python train.py --norm="rmsnorm" --lr_mult_up=0.738 --schedule="wsd"
MLP neurons of a small language model. Each row is named by its layer, matrix (gate and up: input weights; down: output weights) and neuron, and shows model dimensions 64-191. Each number is 128 + 32 x the weight over its row's rms, rounded and kept within 0 to 255. Numbers have three digits each. A neuron's up and down rows have the sign that makes its largest values positive.
After each neuron's rows, "fires on" lists the tokens most often at its 100 highest values on Wikipedia text that the model never trained on. A number after a token or word is its count.

L6.gate207:068095141109144111082137124101125066086166126165106155090108125131052111100100140119126159120103143080078077174072116159113165059160123086119108102132131129117133192133105150106157126060156189131128117092204105109110113111105136143157146160177087174098152141129115139153165108091149071093129087106103117144143163199126032117100133156137143134105158103134104180159126122164149103186119
L6.up207:115169125116135097162135188122136111078132112165127136107120150127105102152136099168061086065126117130026135157130167156141120116136125113155164139137080089107106178141171115166110118109187139127107139097096125136093126134145154083137099095151134093186169175119132195086085104112143119177133186156127132153102079146086109111139075135091151141084194161145160142106128103164169151148194
L6.down207:137093163108118094134192162099135110109146128150136159149137109172133102134153090124122159103093122186109099096127148153089189145112170147173085135174137128134052118149100123107170141188100164054140133145089141107094130124112137138172169169132150098125107142143142119047134090131135125105096106148160107107125166159095106107122174154140153107108129073166096149093122117113089131132112
fires on: "c" 57, "ac" 11, "ed" 10, "uc" 10

L4.gate208:065162142145115099099115124154087085142101101070117149163113139204126066164084134159122135149140158108092139156138094080078132102145089138117098140114083091129158135104110142170109107181104126172141098176140132174131132142097113152158087166132142101153106134121111156159153072130083140158113117133122117144134108124111178132104166110159115162143129185091079144144110186138165102133119
L4.up208:083115122150120132140123106113094095165064130076095143185143167170128151174137064119167069144128132152129173150193159134166114100090109151135128126083128141118136146080160133076067156124153097146138111074105095120157090147054102182190116120106072160190141136136105078070120174081133221075122116125154147159169112168157101050129116112173123072144076114087115152063141163187094083122126
L4.down208:142075112090075131140189101108134127147128195154109109163146096169145184113154113134071168099117144176098174141106125122160150100099111164089092147121119132103121115103077159129067143100126070102083116133148163089086117135168111086143147151135150174145124096115077104054134128090188166187118152151115189120101110110130136140120180122120150140115112098104166085132157104165112088128133
fires on: "er" 47, "I" 10, "2" 8, "D" 6, " of" 5, "ed" 4

L6.gate75:113135112106170134078125119142118141124154154112087114218070141140133088134154128151159122137121076132127176154120168091105135055144135160078165150144089146077157185152151153119093113109154109118142169162132115099087114116195174122106125188087096116202152166136176135148194105162102112125103060107111142096163095108144146151089158127183110168147145123128116100157111160110147125171216
L6.up75:114085147138153155097130117061192123168086142174081124176096168091170055126125137104155103122187147121138150117102127119163159130086104121146177155147147183121064154121133142102123126137191169118151135101121165139166170089183161190101115118089161133160111114111147101103211200128157149106105139162147109149121099077122144172101160137135097189167109140115127081096161161121136161113182
L6.down75:118136154113090174109096140080225175145103162104070096097121087149134150123176143093130160133140167107143137121083121150127122162122092177127112126129160162120109121141107150129168142174170125135133126175124148149125118119178155177124103111116139132071093132145112115116105175091105070098112210129180067132115201066114087116177122153078137151119099149132139122081153139137099142097099
fires on: " h" 68, "h" 32

L6.gate39:117153130100195112137158150130104094095108181133117140124118149084125126103153213091128122111064132107082153105122123160120098128146152152211096086072117156133135114145081175120112119106140131118146119117129169147180125109113117127103098152114108084100115117209128188108091129136072135096122163134145092097118134077109162150116152077182122145103154093190084199145090152077106137120148
L6.up39:140138130107134068150144170085111107096166046112112075169168166116126162162148170176101107138072078143121126095165138137133151118128175156116128157101060144139135141142149112158112173070125101140127119139136120108059139107136142104145136127151127148111103122151174168156109131174094105151158168115108180154155081132164094114150091134163098119087188086157119155101102116118099181122139
L6.down39:160189116101114108178176169106176188108150161091152088125106187091139164127164114190176124134114188125153108126181136073118145114163088165172094173166143138169169101140148090110146172135095097145110101098092110066142139105117135092157105107106116054169193117111109090127121140168134096084140131216164125129176127151176094145152105082115146110084172130105106216173118111130133143092140
fires on: "an" 44, "a" 16, "ar" 16, "ly" 10, "al" 6, "am" 4

L6.gate46:116196155149179190161172143127116075119186173120126089098128179122126135072193138147173151140118088134153159117125153130080166120121159155120142170100064074109159167063126136102102136115187091103110137185177093152104119154142135101145112107169132061153210136141132142152156157177117186115138144077098101145118131076146090146078175121179112107112112070175095127178141153102159144131150
L6.up46:109127139149158135185160148143127160155141125110147079103121126058155147115129074135127139094207159122180135103115144093182137066060164168162140156067129132167152132064095147104099163140115150104193127116125163167113149147113144167127129117146177129126153101128145158113094165169127168121139161145113104130097159063098119166110115088145171100150078123125101147200104065092129112125148
L6.down46:100076118092094117078115154108181195088141073139114103145208177115097143125102124115133133077168148176134091107108163059131166102106159153114116135141109120135172126090117107109101125150132154137165144126119124160096141156099116172144162115161169129052156105151139128091110140160142145161124160147118110146134164134107130158136135114127140147141118138124154163142127102148113140083153
fires on: " wh" 37, "h" 34, "an" 6, " Al" 6

L6.gate208:155152140110203182117130087100172107101185148155071126096148142159120064121158113136143136066129156116176144091137084141141103169103109103171089099134147140124098133123110173125115100109111062155096138148147109086124158104118123117092069078131131132130148145133172101102175123141122158173093119118218093157165140149185120160085218120128124122101130069096149115132090179124154114221145
L6.up208:076125140130174148132122179151088168131186100150137115125113094104107133062067094156078149146110167127115144131109090126115087128101060121072158121116096114128098148184204121144124177110095075106102121088139105138121095174141114080100191074058114111125121147137090089152161143130174140131104102146142165143117101171154152137138164153084142085114115182189156094088107177139088051165093
L6.down208:159111120175133067168161167113107129090113139151145132141098185151161098094088111151140127203122155169121143145132161103128157040146114141130053117109086170122156147133109122108118127104159132158104082113163120155115089058170187099157128124110122105113133087171148155136116140107049180119157183154049148136117154113136119165135119152155111213139118150103152092056208126103131155099163
fires on: "ough" 13, "ith" 11, "is" 11, "ide" 9, "le" 7, "g" 6

L6.gate102:120121102134132106130191174112131090085125122159186119119060091104167162071211164142049077080187094130142148141122138106144049125136152152114105153171133108095170115162143189078130142132094117090127154077172149150089189136169083121103141119165106105143139151162157126185132171106128167127081177096132140085128110064101139134071105122126156101166140149074140175096140133164086133099113
L6.up102:129136117129063115147133127170111131119107125137088142129124144087145142100143163140123105116094145142108164103114133120223100119089116154107165170087066117129149041165102094137145107173152094157087153094159141105109171060165092094094071132100061067113112155113120141098091132164112080177153130132143147108119128152159148138178080073147125085107167177164098163055157141154084145113162
L6.down102:146176154106127125160118141115094119147126127144110146156102129136157150127131063132099144146105097106112133168175089133154114140122176135160152118158099100036120075138121068168180114112124114111137048086089151150157126177114139121093152051092122142107144191133090126145131158132083150106087149140136136156173132154106124130150139118107077167046159144051116084109123080147135155072114
fires on: "an" 25, "t" 20, "y" 13, "ur" 12, "ar" 10, "e" 6

L6.gate55:080035077068188139134085137102189143156192105150085123106118097113136129125092114124119184196127124143093204111101170132128091140113127078107101081113112090071144124094123100096207122091173120149139130198106145139129158171126146130105135117122170113165169116100143091164081069123064111184128136088131159166190142099155176124069127137112081114096136052132096150096108141122110152090084
L6.up55:116080123082135071124153126101182132124149141136100144098099113117146119133122128099076200157117127067084153070112094088092078163088069150130109131162103119081162128071105139089153138161163097101138068147058187134104160101119148129131116142097155118118124137148171087177066086186067142170095156157116181128191131132116158117103115093125139114124130081139088163120125163196136140131089
L6.down55:176132146121091060173112087148155148133104125151148112171104172137218145120124109112126154130126120108155101066124108073109081147091094114139120143134116178199145156138104121101105102141105091117128000146130102111140129127120117141153169133130138136117177129176185122130070122138134125142091126223057127128087154118118135123116084125165097170110136068125096137151155102092159158127112
fires on: "," 30, "." 28, " |" 25, " had" 4, "\"" 4, ")" 4

L4.gate176:107142160138190123104081092152169085108168140156108104141103122162120054140164138114083123099096077110109161128126133105160129074189165108125117161094152176152156160038136168128066078084139113096133136148156125094101138119166070171190144101162101140112116187194124127163118175146190156131109136085123112104093099125132128149197134146142155145125094119169164162100060209072094136182115
L4.up176:113160133138107120158154121125086138136149083132143109108040169107147153114170052130142112175133112140117152101162132149101144137127139075067114181124165133089099140099153121066132114169056150095103144127130129119045090164134117136199094155168139100136179138119151113182140121118099122220105141146150093146152146088176144131123194145131102105130147094143213073139107201143160098147157
L4.down176:106135139111134143115063180134101219136135127118113063121137146142140075151125093155105104120160155120121113087079103101139082154098118156167176105115190109130173177131160116102167155137107166181126083178144127116123107128103139233168202102153167100087071153170118161178095142172180145178118123073098099118174135082145121124116168119091127123132110124102111062161139117145115132116140
fires on: " v" 33, " wh" 21, " g" 19, "l" 7, "p" 6, "v" 4

L6.gate274:079095116152113153114119156113148094089140094114110075062125123185109090157090140128104114143158080101086160120144128130102146099098136071088155153064126077050120113177116129131115065153136117121115203106153122143107095111155078111092095123152087139202124124115086196143112144162148090159110126110145150156190159153171105076072151074139185113143085102142128132145112153122123169106147
L6.up274:102145117132107136059109109072142087122072108124160129112128058209155141089104166205135116117179123145071179153044124094137113138096068124136116167132054111140157134179119103094071100143155113088141168086161087124163110178137134084095107126102118140188124131101133135179085124168192159164117137129138170110148140205112081122100135107141141139114186110092095114133098157163105150120120
L6.down274:136091152119101113152136169146128125173147140111084095114119159099096075174216120149086178100129177098124112114114111140075117169115104190129134114124124158143076046116118143081103170125199166117127073104149187122150110149144106166135141104103098159148144141066117147074161151132112110113141116188123103126106133104124178119171107134170076127219139122124111159091180109148134089112094
fires on: "c" 55, "ac" 21, "t" 6, "und" 6, "l" 4

L4.gate155:097099167087175097073145150094116125175158146227174154150189118106118102133140108067167108153097135142135190119107192122126111059118199164083131118137097069118125053138141112113159106125114131080180149135125173132121102132162118064136162106112144105155150082096128145127155114162101066104128105127136120109124140056147128135177097136104097126139103169112094111194147136164125133139137
L4.up155:141113156090119186118165163182176105140119157137120159140150102077127143132113175111138141101064164096097108076115158192152149137120158142075072107134159103087173106099112108063152064122132106105112093133169150128054116085150101107077131126136093072134122094142079098175115112164033099119137086144135130076120109064088158167158146086133092123157165131121105128161110137115093119117092
L4.down155:113097138098119142111143119077174099114104100113108105132143110144098085116109130154128097132096082144142165147062094185132140148094087144117144113093126094114160090216137110182152092060109125112112100150158055068140112109147189128185120153118109174096138098156174074196100114062150098150097056074155111095155138106094170095135154156124140117115153090104067107109181143127097040114068
fires on: "ave" 42, "as" 34, " not" 14, "ing" 6, " had" 4

L6.gate297:022212122139128036122150119159094141097160174126108104100124130141065130148156089147157082092078103134120123158113118195108106125126158132118122124104109111146113155063128153132161122132149094140169107148159089205072158173208148096180138140096121102098179196107150100125136145154165137104102106141141111109158063074138127135134100166143134116188164114157112168153148203136147135147130
L6.up297:111151150151056053084117161183079150137138154149131135134161132132156141082178069164141104071092132111137095123083130095115064103107213133158122154055140149177124151127075157132122152131130135167172121148159146150116088110135119144174065101116096126142175162104132099107128149089189120073148094155116128102121129095128121167158056131119136122161132133139151172143178130136100135150133
L6.down297:208146119187129099166163137121122154154176100148096114122092120134145099155104166143161093176062134106100133152105145082154081083165132142161133131160134150158130117152072091116107176180110094167193102131134111101082180096144097141109118096153134115096125146195139102126120170109155149125234194134145101097177155095115109120136129101082155153105078154095178089154167123116109120112102
fires on: "l" 39, "p" 33, "0" 8, "f" 8, "v" 6

L6.gate286:104146147056155159129091134187092124079088106153124150131135155160095137102117131091137181198166077128127154087158113130103127151111105202138095149178131111108104068134128096138094106181120122153125113104154139109095136106136095121072090127110094108109156064144114068137109142116106133093135156148117154081150068168145175123116116133083121121136076147111103191098154097115106120108151
L6.up286:186096127118095112167077136193144072162125069141105091120078162123104055088126099146175138108090108161119164130155182126146161100137130165092093131133164177149110139071148127099152121125135116093051093107107163147132069194090128148095158059141059093093157131063142134168072111135092093145119181098169105159120097113115166124106098123138125094126101150114138097127153145079087135096102
L6.down286:092108138116110163161140149155153044116124124101068162125101114146123093109159066143151109135120106145167123142079161196144146177118119101093078067151113125112134128094136074093144139180152158162166106152067124065124145157153130095131085114086167195183131155151126073168098104123139094134102128084133107144069120148107151141122110145065133109150092117128124134126179108119149155163127
fires on: "4" 16, "3" 14, "2" 13, "h" 9, "5" 7

L4.gate142:135129104118154120133109125081114117133200179145178086166111127074144108147136142133214152068191115145163144082120116163092080168091128114179100150181122120094184111139079168078104113097147154162101117149182101151064129102129169091120067110118157051151196180149141112135156119167074163120134122130116077141135094093129152101114150185168160136168086156080161098096164193091091097143131
L4.up142:116114119125169126181093164160136109146174101139101065099155160113175070110121168111075085092104132126124116091078158110115070104164181136092168120105115140120128115091200113096091121121208099133075124097137097136103135087110155130108093108098101073134216184086166071204146128169109104158155182125122131061132093095086141100139155109137137161117130097109074118139125134126127159142132
L4.down142:119136101128093096186095066093128166212108105157142150120152099107145116151102110114109213152203146112126164072112085119159132134071114109191121110142135129114161137079114184137107134131103151152123089138114127168129162141138194174110131143148138129198156142177101077127113076068082099115149146120145145122150077087119156167096116169158088196119079111073101125120114142131115086150140
fires on: " |" 58, "," 18, ";" 10, "her" 6

L6.gate151:101158135141145125123117111089107149172092098131096068087090145157124082121128135091126114184111136187082131180172048120092112096108111165101105086147115148143123086139097135110137079107120097100134185114127109173130159111094043072139082157140148134110132114100093035133121120109129078118104145086177121141161115144185127166120133119113116135138176219152132150109121161173068115163106
L6.up151:157096131174151115133131155165142177160128187131065089185178125125124099126081120140146136132113133136152128139080190159123109150142146246121153096136176095151060155166148213170117088124069114112148135109164153144141147191136158171171159124108137174146107084104134074127122094154115118108147140103160099161175069117143174113127121138129081158183142139163167094150129106131151132177101
L6.down151:133127118145109139150119153071106135144141065109046119116146102139080123114119141188125142107122100126119176132123120129148157153063102045129095074148110057103138160168197180170107133170128115143143081093082175142127141068130160165136123161080095108139129153107151147088096137139070163054131125173111156190138151158147158114125187100130126135146048143080133131071109087127157084124116
fires on: "4" 16, "5" 11, "m" 9, "8" 8, "2" 7, "0" 6

L6.gate165:100158146166102117053031118145114164124158117100103122128089101204094062080138076090109085162114154152151132151167112045149133096157136107103112100129127073140123124131134131130164164130102111155147202086188126192155072116112148130173131103150154130119150111124109102099131095146177127132115092093127105081106129140142162145164096168098099102140133133155073150166144221114161047097121
L6.up165:119115126162121165140129185109136155105119139076132145149133111176105163171110142092143141177106174141102144177094109109137104186169132135137107111134121116116130049108160139121114146130076136082145110116111102091139108100135105077128189171116102104165181149122142118128185145158116111113137125115128105127110088138159214157134146080118160096148147052097153161130169164079075104116137
L6.down165:170089123123089114109175083129150117141105195116165086100122163114152122177045158075169135100142125161178103138203102127122129152149146121142116084139121130143141126133122109110136168135119099145069127205128168077149130117123086177096065163117190123155138121105106139074081111094144094096098142167159103098154134158168146106130152096104101162150154085081136078126132065088077158067166
fires on: "on" 39, "al" 23, "oun" 10, "v" 7, "all" 5, "at" 4

L4.gate125:158146173120080109141148159113090109170106092122057136082101160095085110062097077123158107137112148123098172144119133145145138079129132099055162128105140098149121160160131113104133157150127099110182096131163149152161119136129136111137089155126125086129182208097118125109176118137118167078097077130157149120136111086129139089146120136208072085158126096107138134163156195158109118095131
L4.up125:132159108134134166158095130059070093084130125185163100107108078157172130080133127130144145113125127151109167107103083074082153144186134108127073164113080079134175152125173110195130147089205149113162093136095160175097085153125130178154175143147181051103115176231175122127119133130118093164167143137119082073144065137106137137140124167149102185101123116076136148126128136057108084100104
L4.down125:137133157162118096078106168104124133211135092155141112141061093145155159109088143150093120177179138143108167205065085065077129093135125118116126155128141098133089105136149102152122130129126155155170171135098075124077111160151110182167170133116145122049152196149156159124118150122097129086122131244149115077206126135177093107145119142165148113108157102084099053153149147144122095147115
fires on: " D" 75, "D" 20, "on" 5

L6.gate29:124162211131148120137154107153060159141133136125112109133117122079199121148123061154197096133100108137086113125159140115145087103128155076153103165195149136084095137102113125103120081127156093126098140099126115188151107157134158086144132112152135122142114145138079157134097125108143133152096134098165149072189086084152157098234145065063080081133109151124079179100161097121109141066159
L6.up29:120087095193148080128130143143153108108202133092159180119126153132142100153139151150153150123123132103100120154141155141118099099135102090136190217172108082129113161136127108086078120139131103138105106175136085099137132130152093134123126158148134122106117127069144178195163103130150134085056132130178158191176152138201155096132134105095148139147116092111112148131116121128167182120056
L6.down29:123116123062130129126146147178125113206115113070142073078071079104149135154075142146117149161134130167157118064148140116099143138150113136154132177082090159135120134128116134120112157096112112171088103157147081111074170121083099142147153118122114081105121120140120131176108173081162155121132036111164115095120120114149118122136137101150127169099164113103139156091118113071091098163186
fires on: " R" 18, " |" 17, " G" 15, " P" 5, "ar" 5, " g" 4

L4.gate319:162163095138101135171124120144100190167191123182095137105113132110090130090165185150209088165116108124116123134123129095158089078063129062102136135082092115107148130101159188076104119092119111102146148147233090140102099138199150121130073109131156084125149185129193152139154118140098150169098106098133129107162098101147163058150156095189110108185107141105179140147181159114146135137126
L4.up319:136141127112074109136159170115088129141126129172084177125194099147128180165184099210112088105137139156115127107085105113106145110123155093080115107173133109149146110141106100091051063104179166144163046122146131120187084120163105155176116105079112131061130066092180133094168079118127111148150138113116151072132110175136137141091135084118155130080145116112113108168153204112132106190134
L4.down319:129147130124075125158148135081116114203141085116103159155143108132167153123085149138102076160114200130113166113048115171184169092149152150110137118122161098114127127123088105131105095110131191167121077119145137143097089144099099060184155142113160143092157172117072132140124158115108091169138135248141145111153177093132124155128087131092146076031127143142093099140176129192142112128096
fires on: "D" 43, " D" 24, " d" 23, "d" 9

L6.gate133:131170148098109122156101094110105163110122136100105128088102182068156093172177159102150117120146044148154131098184094166151168089127092169074103130140157100110147078090094145137101067114083141155095179135184076126097125145132086142158082141123105100130099122085116131156118160127140120136107068108139108126140085064086122110215034126113152122180119104114142168155127169153097138132145
L6.up133:096120192084182112154140102194103082187154157119198177098095141139121083177112102110097116142103127031168118160179176142099177087078102113105142178132142094169110125138088103133117127165179154140094090113115085132096112121079102106172088138128122156148145107109120170145101124116172101096158143127136143160093088150126078165141180109133139142168155143121154202159146125106046167138145
L6.down133:114128111149182180169133215148130115194094120104093088096149119154183125109130097135177118128141139077104069110058085119132125080138155164127143160069148113211140129110142146077159162106121097166139162144133140114134099113176136114115164090119136091126110105155176089124170104148155122114129169182166135157140130140159130140078185146126137137078104146093087033102093112114137171106139
fires on: "l" 32, " pl" 12, "z" 8, "as" 8, "|---" 5, "p" 4

L6.gate95:124159107101055116101135125157161131128085129141115099109082096126075103176151139211152108157096078142100148175176118189189147142142158117186161144121112146109161175175168174161079123154122147099190135105135133145143182105171132133092088137142073164150100102143111091110097140159163126134100147118120072137161110147100111179079112102163143165169096131162104136179152134051081134139177
L6.up95:112164169173080121127136084160210142113105201153121191163137095132140166171110086163133103126123085173179087099180135098138132115123121110031103106138103090156132140109087140165095139156073099064150120130103120140142142093129141100153085091172206098167120103072073153116094107066132119107112083089167108107116124104163117117106109106116162146114111172150122130135061159111159092143150
L6.down95:155192101157140103137148152121129101167188106106164082120112134075180117149145081105164173135178117171120111158118123080156104119136200144115078129121196157147091167140110131115114172106147116153119111156135151148105100150184115109148109122162149130151124141082116147109151147186132100138126178192150155042180111142093139069076143087122113128074167088081211152092131101147078155108123
fires on: "t" 42, "ep" 23, "er" 10, "an" 5, "p" 5, "s" 4

L6.gate44:054120132103122135062141114171145150093215114153102124131109131140117110116147118181146123082084122135126097110152133126064111115200192134155143100109127132102098131162145137171125112133111130151130166198141137163142163126143158086167092098185089124171136092099178121168134139118095138161083064080083137136127117164121128134107158084091176127096159127136127103134123203120138131157117
L6.up44:091113124157149126103120115128170141156118168123112128131066131068154135159157168135134088075093107101140053126126152098106132088189116127142164141117074105129148164189110058092078137143136090150148095112130132141166182144111172119103127138130089145194061186111139087133132134129124156180132108134172196179081162091119078127082135129161099184157121194132106104210124149125187108125106
L6.down44:160056143165091135178130103096052141110138143130095112090154105123200152140069084094116181090134147196132153138147132073152075149133144128145129146179144132109132122168134109122106151093139139133134059142160192098129124205126164129107166144087134204147135093093078121121093117106138143125127157204134056119119129115121070098150158128158126088144105120137075120098118142111138115114133
fires on: ":" 16, "er" 14, "ct" 12, "ed" 10, "e" 7, "il" 6

L6.gate131:131184121135097113149125124100153152137196123174066147134088153094128082081100124165117137127124069132113158180129090133115131134182174143131150120113115213086074128169121159091180103094152090173143134120167126126091158113174121064093067136187078159193218138092172148131183152197132131128116157098077155148136085104131117110131153110095127108152120182133162157127097144073111129102216
L6.up131:085172144112075087129145118123123129128200153105121174119159125106109117060084148139156085093170068090121211179093124157135125090128160145118121181073129125130093166161207120142147132145132142156156148126105165176116102176140115075106129190145092192115182103139146180158130138134162104123159068115098153163110101146069146072105172128093148102081085179150160222145138108053130176117125
L6.down131:119147146072149159201112226114133164154114118163126112124143086133143153125143159168127177128106132081159091135120090160126114134165106100141104155087093100134126151153124087095085099150169131132119048127141099158123083102150120119098097106143122165107221139119180118166126143086153164131119140204157162159140103108107109122151192121086127178100100134137156119132153089107111143180142
fires on: "l" 27, "om" 16, "ent" 13, "p" 10, "is" 8, "le" 8

L6.gate195:108126094112123115119080157081129118143183089172064130116097113138131127156072154159123134104089104103064097128072125167113142124119119122106119167156069099067148135153120097090141138078214143150115119135200116152130157121103182126133110165164106159101118145109187175154153059143101102090102133076081112143153135088147111161106124137068143163132183162148134094169121143119184114097165
L6.up195:115167048133130076091128135088132096161198137136130126117125138087158148144138132114102107129087108102097122111117098193149155120104067107145153142105090162108085103150086124111096114118154117087126128126197074074154150088103123141126117154160147174095171118101161168171163112192137155133070084113137130126160162115176194162156141089107139111162155118109119056149124140164141093129164
L6.down195:190137180091107089154157130119181093087111096177130170119106122147149132140168156094120101143164150138171188157111146169136154141138142167136141093123108124112121156105143163182104203162168169120118124134124146171117120152122088144127118139133187185090186137157088088136119128125139087140129099255041131136116159131140130084108141135128090175149115121125132129154168128130082081100163
fires on: "ac" 52, " m" 7, "om" 7, "ort" 6, "l" 4, "S" 4

L6.gate222:148090143077171111153098115152132118167154144175115113198097138114170101123095130149126135094123189149122134119131168113113133112107138146159099107128029148093122160145182089137118172089149090096180133135158125068098132089194095143064133093135132111180145130154103103082159086128058111144139155112194094087178109170163104150128083076131132100082129118125166110087092141163114165110208
L6.up222:126136203117122131158113160079074112141166144176146107159175162117120110118109119089169174100097137195148138182088126133119101201075143190195080125096110059186048117097113131122138177109146071132137135128110165142146106096152096182137153123054194115151142093143147124131113104157093148108142146132133188216153095158185144143036135057086111140085122118102130129114132120126155178113122
L6.down222:083131098137101169211172155094165072102123110123132114169122117135108179170113141107137144068074098037158115142081090150183124141107114112116167090099147071172138097157150147121165140125119124189150080135108152129130069147089171115140146132181162137134122172149169128161150175076138135094144130193104148136077148156106153148147140128138196162131085097122120131156132093114118181162105
fires on: "ed" 50, "er" 13, "our" 10, "om" 7, " Un" 5, "s" 5

L6.gate235:135143194163105120163136178133127187088116163146119089085113106141066096157151169125092171119156103095123076130072165132122134094145164126107094160147098149107100190151079180121131128078133146135135110155195104123060136067128169144111104087121167133193151208109107105140148150160109142190110110113118121106085085129129083101106130156108164131103145103204110168145156156091183181101144
L6.up235:185148103124133148171128134127120175153152134098090105144150079102064095142142117140142163157178146143151107143161112162134094097182146157084064166100201055102151116140165142165140127150099066165151098138144138173219118120162189124089185133092172129130163157122097154101118158149087118110112169083158131077126147126086122139144085232077152098129106143130157168125146109152096145083075
L6.down235:116086166119105111099139131154118109109104086184151108116046152080160135113087107144124170184165150167121120126136133144101126092078132150108186167102134119154101093114152135106107082143108138067171068129133165083152108080052095138064148099132085186120150161142181155124121069142085075147112183162138132182107109187170162090160137171149110127090139151114129186189151119142071170082084
fires on: "h" 39, "r" 19, "am" 7, "le" 7

L4.gate43:143199107111111135134116143107147122196141169057104100136154124094113176141137165162143084127122084119121046166139116124089155038169153108191159188097109160104142126093134134107103118142187086144126168094142105128105158124205082129146107065151138152147153123036111156138135155099123103161117124107171111099136109142121133113167166132156103128148157135113143144151151171133095134171181
L4.up43:151097147151153132110143110145130079132138097119126104125086117121143059108066072170073103105100099096116118135188159107107145097132078116099092174130141186108132144122166121080116139142096161092129087115082105144110149161111171100145189102082145128099133163105199122136210098154137107125061122178112166187127207124101095082153092169109098113120142086143121113152136144151117124162143
L4.down43:128138155138141120158088097178085122145073173139164100163122132140136221174117109095087116128191068133142146100124169063177188192093138093146116078144169108136111139188128156130095135151132131158062099130133081108110066148106208124089096140088108113098147091113182114161129164130174117145116133064147105193094106137132138117091176149143129139132071189099146067159104107095145168072153
fires on: "H" 24, "s" 15, " P" 9, " G" 6

L4.gate63:126099099022148117156120065160108119157176069143129144132113119155115074131139085162148103075117107126120152121132104120108173118122153165089174112156138160033134103080116101095121126098139155170110112180126110102141161136075105168141127158156086133165085159153054117122144091082104129136110086089119178160144137148183155127136177110182139175151096168123068159023140143155076074175105
L4.up63:138124181147131111175105094174115175114185118108106131158171136099148135089132154138119159071149126131106155109166141095130110121081127145106115103123132082193067159089134125085201131181118173093169066146125130108138164130160180133161099167144158097155197122094124130121138163151100145184116112115138200067164133092182185163097109132137135141134141102167198078055150089098175138099117
L4.down63:160126126110102168198134118109170156173119131126073116153142134093152129119151077110104178190130057097156155169141125186100109156096145095188150161165109133112073147153137144127151137156155159156080037133105177123190083127100115180120175143088190142104166142156163072115084083111106098137064112082103062151095129118150161138078130129082136149144145090085104108111111205161075070132122
fires on: " |" 57, ":" 30, ";" 5, "\"" 4

L4.gate191:150143132107157099122106109151103082117130109172172105061108159124141106109154122092158164139087090137121156138153171079127163041168189101117074191122127106103142141130159181127125069041143120098093176120123175132135190118186173110176115141101128123203125118150153102110139094155159091138093091126132088154132099099139152150156172147164098042143156141148144158119103191136151137127140
L4.up191:135117133133132100059077112131130077148158121129095194177168104134173090128143145111093155116134131069174114127108170125140124089100131115130137112090088176090138117065135115126168126143216091094157128094105154160096084091174082098181113127161171113151140151112140124159139162154123098139102099140107111164076135131104158140105120145103117096086157094179121079152158129171159158124143
L4.down191:164170118121094097141172170088165124099063080107086102166126128072172103098155163126154131091141148169147139132157176142094110196111104058139136132120156172063154081154106110172121155150158095112172139126102181128127056068119080164143099145122132137123113114125140105140158105127196099180102166216124111120165166118189110126143169121124155147139149073073075129174127141138115077173085
fires on: "t" 55, "l" 20, "h" 10, "y" 7

L4.gate165:087126119107142194125177112132109135191118130126066165162085149194133124141080132136099187174107113168119202099145123174163139086129132111133195121145152135127109117158195132105067122132133128126164092129117155089179146126151103151152169184099059151091105083158123063150099100110104150193108171116124167123171148107104108073106100084092146120128151163101127122171120146118100123110136
L4.up165:091175103108121136153163090165127099063151128066136119129113111115093114190174115170171140141135095125103173103153052119101157122138087163088149159145051029163146132112124177120096133141028112064163159088156069118131128127170113131119110131128086108128141125133175186088163143143128134109115156122126140119138094097155147145114113042167153138107131091087145141132135138067123149137171
L4.down165:128112129118122114114101195125095104171082086175081156189136178139121104127129102042095094151197178122085100107150072080116139127101129130138121123162164139152076109147148107106081054124105115125046111141172144143126103161118132164165130153162089100134166092108118124122095104031100081087138170213123136121132130169175125062143147111117153082132161090177117121111155112121132121099141
fires on: " as" 28, "s" 28, "er" 18, " that" 10, " for" 6

L4.gate317:096096116028130121098148152121106102129174113143178168099143133132119142138106112145061177146168126137130142186185159109107107143152113139070109113115126152140131075166122160157173139106050145092118103138108136142102114143163135116098145185130166115176159084101103142172103080157082100156157135100134079143150077108115120155110122182068125173154106091098108068129131141132116098141082
L4.up317:145144127148151184086134108107118102159119160108131134109180156135134119152096143146182106165135136095128117210131094128175169190077075085093160145106132138131100139144174108123120120156145141137139108161126105124113178147109126070132109181106138126159113092050139097127118112116113165140098131146123132198155113123132164126108089086149115147185123209108112115158113111137130097118063
L4.down317:115161100115131120106148129130188105136138170114133134143081100094135082071153160089133119140107070102146130120122054153084130120106092122089143122054091114125205099107120114091150135117134174132109091153158121100159084136061194125072143111125127133132167090199128135116123113131127143050047128135127186123107146149087109082122100145142174125152157173110125097133149157113129098152116
fires on: "ed" 49, "ly" 14, "h" 10, "ing" 8, " had" 8, "er" 5

L6.gate170:126110118162112160159120139134062152136134189199175133101142153173080114192128117168187110172157124091100159101073086159116108146128145148151104101129109171151135167064103202155111092085130129143116119150091142149137121106178122109166066063139162125135156119156157166096146172103114158100090058143208098139145121192165160166110145139136150111119102086111138176091174136133150147139159
L6.up170:141157158140099122181081097115079147175119145103140147079130145170086183105158095174135129144113101142099104069135133130061087110123121126148119104110093119122107191093128137145135118117162095185205093181091104165111098084157141094123067183156128107093172156111179119113141145055150176138198090113081093134099166086162141162170102113135155109101173061111128149084173151112064184104153
L6.down170:135120167149155148193165166115072153074112075122119115162130155069101142125188107109103087146146130104160131084089139118094140149076091086110106052075142090141085120122116063128104102136148134080163117107101152129165109149132132107118132190121089153075146151147149206154140087112140101112168064163134111081098126119085101086150144153076081125127113162134074084115146146133192052096129
fires on: "ed" 50, "ated" 18, "ew" 6, "le" 6